Part of a small language model's weights.
Size: width 160, vocabulary 8192.
Architecture: learned positions, biases, tied embeddings.
MLP neurons of a small language model. Each row is named by its layer, matrix (down: output weights) and neuron, and shows model dimensions 48-143. Each number is 128 + 32 x the weight over its row's rms, rounded and kept within 0 to 255.
A block is one neuron, or neurons of one layer that tend to fire together. After each block is what it responds to, as a language model described it from the Wikipedia text at the highest values.

L5.down208 [136 153 114 173  90 150 159 194 100 140 102 137  72 142 124 199 142  82 127 151 179 183 182 147 170 109 110 138 178 116 165 105  86 138 131 160 105 112 132  92 102  97 130  92  66  46 139 106 148  92 131 157 138 146  99 160 129  95 136  96 130 179 135 176 192  95 105 161  89 164 101 114 109  87 187 142  83 132 128 155  76 163 114 104  91 127 187 133 129 156 113 132 126 125 192 223]
L5.down291 [ 94 151 154  84  97 163 179 158 144 123 133 204 112 146  75 139 148  91 156  94 181 160 142 149 125 119 135  80 115 135 152 104 141 166 137 116 130 133 137  79 156 122 216 153  65 131 126  96 157 131 101 111 132 102 108 151 103  96 147 205 105 150  94 126 143 118 134 166 139 138  87 108 125 173 148 113 118  69 130 114  94 161 135 158  82 198 167 115 145 116  47  93 152 105 118 141]
L5.down472 [139  75 136 140 108 140 119 135 116 142  82  92 137 137 127  98 152  87  95 144 151 157 188 118 127 137 181 108 178 119 127 151 143  66 135 178 140  98 135 137 137 173  72 115 106  91 133 112 146 156  82 117 137 131 117  94 122 125 123 148 149 146 138  53 173 149  68 159  87 149 144 173 168 147 157 208  67  74 169  96  87 117 125 145 148 138 134  70 137 133 173 131 107 157  90 127]
L5.down609 [173 165 156 124 134 128 184 129 168 121 115 129 122 103 102 146 121 124 107  82 119 145 116 153 167 102 135  95  86 140  77 124 130 111 187 165 102 104 119 113 159 132 131 106 181 112  93 120 131 140 123  85 202 136 112  58 143 187  87 131  45 119  54 114 137  70  81 136  96 114 149 148 154 109 132 123  99  93 128  75 114 134 167 110 105 137 166 122 135 140 125  62 168 151 199 106]
Description: Place/time prepositions

L2.down78 [ 99 162 120  99  84 137 139 131 110 123 106 187 172 147 169 142  92  84 172 116 119 170 132 107 119 108 115 110 137 172 140 106 146 146 119 147 113 142 106 123 188 113 154 162 104 100 126 134 104 156 145 115 173 149  76 149 165 142  91 139 102 115 124 128 153 145 116  95 187 131 151 164  74 134 157 147 144 126 120  79 151 111 114 181 107  50 178 144 107 159 115 107 152 159 187  92]
L2.down144 [144 172 104 102 191 122 108 159 123 158 123 101 140 139 176  76  89 130 166 121  81 142 148 173 118  99  99 100 163 176 141 167 154 128 183  69  81  93 154 145 153 121 146 122 184 110 137  99 115 108 158 122 164  45 116 140 125 117 117 153  93 120 136 128 145  92 156 174 147 160 136 131 127 138 189 159 142 179 112 133 191 162  51 108 139  94 124  91  99 179  81  88 150 117 186 117]
L2.down173 [ 86  95 127  99 125 131 130 162 101 179 189 119 108 133 101 118  75 106 169  98 163 195 100 161  78 120  81  86 167 143 148 111 149  78 152 162 155  69 112 108 164  94 108 154 188 102 101 138 146 157 175 198 183 126 145  97 102 120 117 135 151 192 112 139  96 140 128 174 113 138 158 152 138 163 180 145 110 128 163 124 106 145 138 120 153 127 121 141 105 147 114 136 156  80 132 115]
L2.down370 [115 123 140  87 150 138 128  77 186  98 159 159  81 119 128 116 108 121 122 127  66 201 153  82 173 106 141 119 115  87 136  62 151  98 127 110  68 141 179 155 121  99 158 136 174 120 132 189 121 123  40  83 125 158 136  62 130 196 113 110 138  88 132 117  69 117 159 142 130 133 175 160  91 135 132 127 101 130 153 138 101 142 127 109 127 130 108 155  89 149  80 138 110 154 170 174]
L2.down375 [104 175 149 102 108 147 144 150 114 107 158 140 132 146 109  91 115 151 185 140 141 135 130  97 125  71 184 115  83 121 109 146 105 130  92 184  83 131 212 139 178 143 129 117 143 142 195 161 113  85 110  85 133  94 116 153 172 140 173 185 102 135 140 147 107 130 139 107 154 123  51 101 121 101  99 148 171 158 110 118 127 146 102 188  92  98 141  71 129 120 135  68 108 145 165 175]
L2.down397 [168 129 113 130 155 129 127 108  80 110 180 136 114 122 124 176 149  73 161 110 114 213  70 125 104 127 153 126 113 149 138  82 234 111 157 103 158  91 155 122 115 155 142 145 130 143  97 138 158 123 143 111 138  68 118 118 149 121 169 142  85 164 109 112 224 131 160  97 155 139 128 134 139 141 163 118  94 171  96 154 143 127 125 127 113  58 171 115  70 102  62 124 135 105 100 124]
L2.down448 [ 69 210  60 137 145 128 134  93 194 122  75 161  77 107 168 131 119 100 136 140 119 138 110 124 127  82 156 121  71  83 130  64  91 150 187 201 101  67 154 135 163 106 137 190 184 136 102 123 180 175 152 138 144 182 154  69 127 145 116 158 107 121  87 143 105 151  38 133 139 104 126 139 104 107 111 127 103 130 153 103 145 149 175 135 102 131 141 124  72 213 108 125 110 131 112 171]
L2.down541 [126 140 136 155  84  78  93  62 123 109 177 131  59 151  77 100 143 129 112 173 166 111 123  73 114  92 129 137 130  97  98 148  83  83 117 111 117  62 143 128 167 152 108 130  99 184 126 176  70  88 145  93  17 146 100 128 148 103 177  97 128 136 158 158 156 117 105 119 160 147 101 175 117  85  92 168 110 146 119 160 137  80 103 132 128 149 150 105 106 149 139 128 150 133 125  66]
Description: Prepositions after nouns

L5.down199 [152 141 109  99  81 102 144  74 105 105 169 139 115 153 178 174 110 125 170 105 125  87 154 143 125 116 162 155  93 141  85 121 101 112  87 150 167  77  95 114 117 151 115  81 153 100 135 116 162 116 166 121  95 181 108 157 100 147 110 114 156 124 207 169  83 133 145 142 139 156 178 140  57 148 157  72 100 115 165  70  84 115 178 114  77 141 102 148  79 186 129 100 111  88 147 115]
L5.down298 [165  72 144 116  87 139 139 133 114 174 122 138 163 143  91 158 104 150 160 150  57 131 162 164 127 162 153 147 102  91 137 118 108 172 147 127 143 104  97 178 204 136 127 125 109  98 145  91 105 120 114 124  89 177  93 123 148 112  96 169 163 114 127 158 127 174 133 208 107  89 105 141 194  73 128  97 136 144 101 125  98  85 141 153 104 193 102 117 189 131 105 132  92 135 199 171]
L5.down452 [162 156  97 138  72 198 117 149 120 136  74  99  51 111 104  94 180 138 146 152 154 128 139 161 118 149  95  96 134 121 146  80 106 180 154  85 157 168  94  82 163  81 152 155  98 100 150  72 130  86 167 105 122  58 156 101  98 127 115 163 133 122 149  58 159 143 107  86  79 139 112 123 179 112 129 134  92  96 165  88 114 108 102  61 159 186 113  90 129 119  93  89 185  93 108 151]
L5.down518 [150  97 172 149 158 108 118 147 123 150  87 116 114 123 101 118 136 148 141 164 149 162 113 118  92 115 173 154 174 104  76  91 100 129 119 119 130 110 189 160 160 154 116 132 167 179 146 131 153 115  76 112 133 135 136 149 108 148 224 144 112 145 124 111 157 119 141 160 217  95 113 161  93  77 102 150 104 168  94 156 110 146 123 174 120 158  71 114 205 180 146 140 107 105 149  89]
Description: Article-lead descriptor continuation

L4.down84 [139 136 112  79 129 166 116 111 108 129  88 158  79 142 103 151 114 164 186 155 170 104 152 124  85 157 140 106 137 121 133 151 103 109 108 147 112  84 119 146 135  57 164 121  70  77 161  96 122 109  90 103 111 150  40 116 105 122 167 162 141 145 121 125 106 101 138 177 144 108  77 145 136 116 110 114 129 141 132 137 102 213 144 133 122 214 129 137 141 148  65 111 166 186 114 145]
L4.down615 [119 142 108 108 134 161 174 125 170  69 119 188 151 144 109 150 153 143 151  89  62 104 149 102  96 115 182  97 133  93 146  74 111 153 167 162 129 105 126 137 182 108 147 141 154 123  88  80 115 177 139  90 151  94  94  85 161 132 138  91  89  96 107 104 156 146 102  84  91 162 138 154 184  83 147 129  76 155 147 118 141  84  87 167 101 114  97 150 138 127 111 112 158 101 124 155]
Description: Preposition "in" after nouns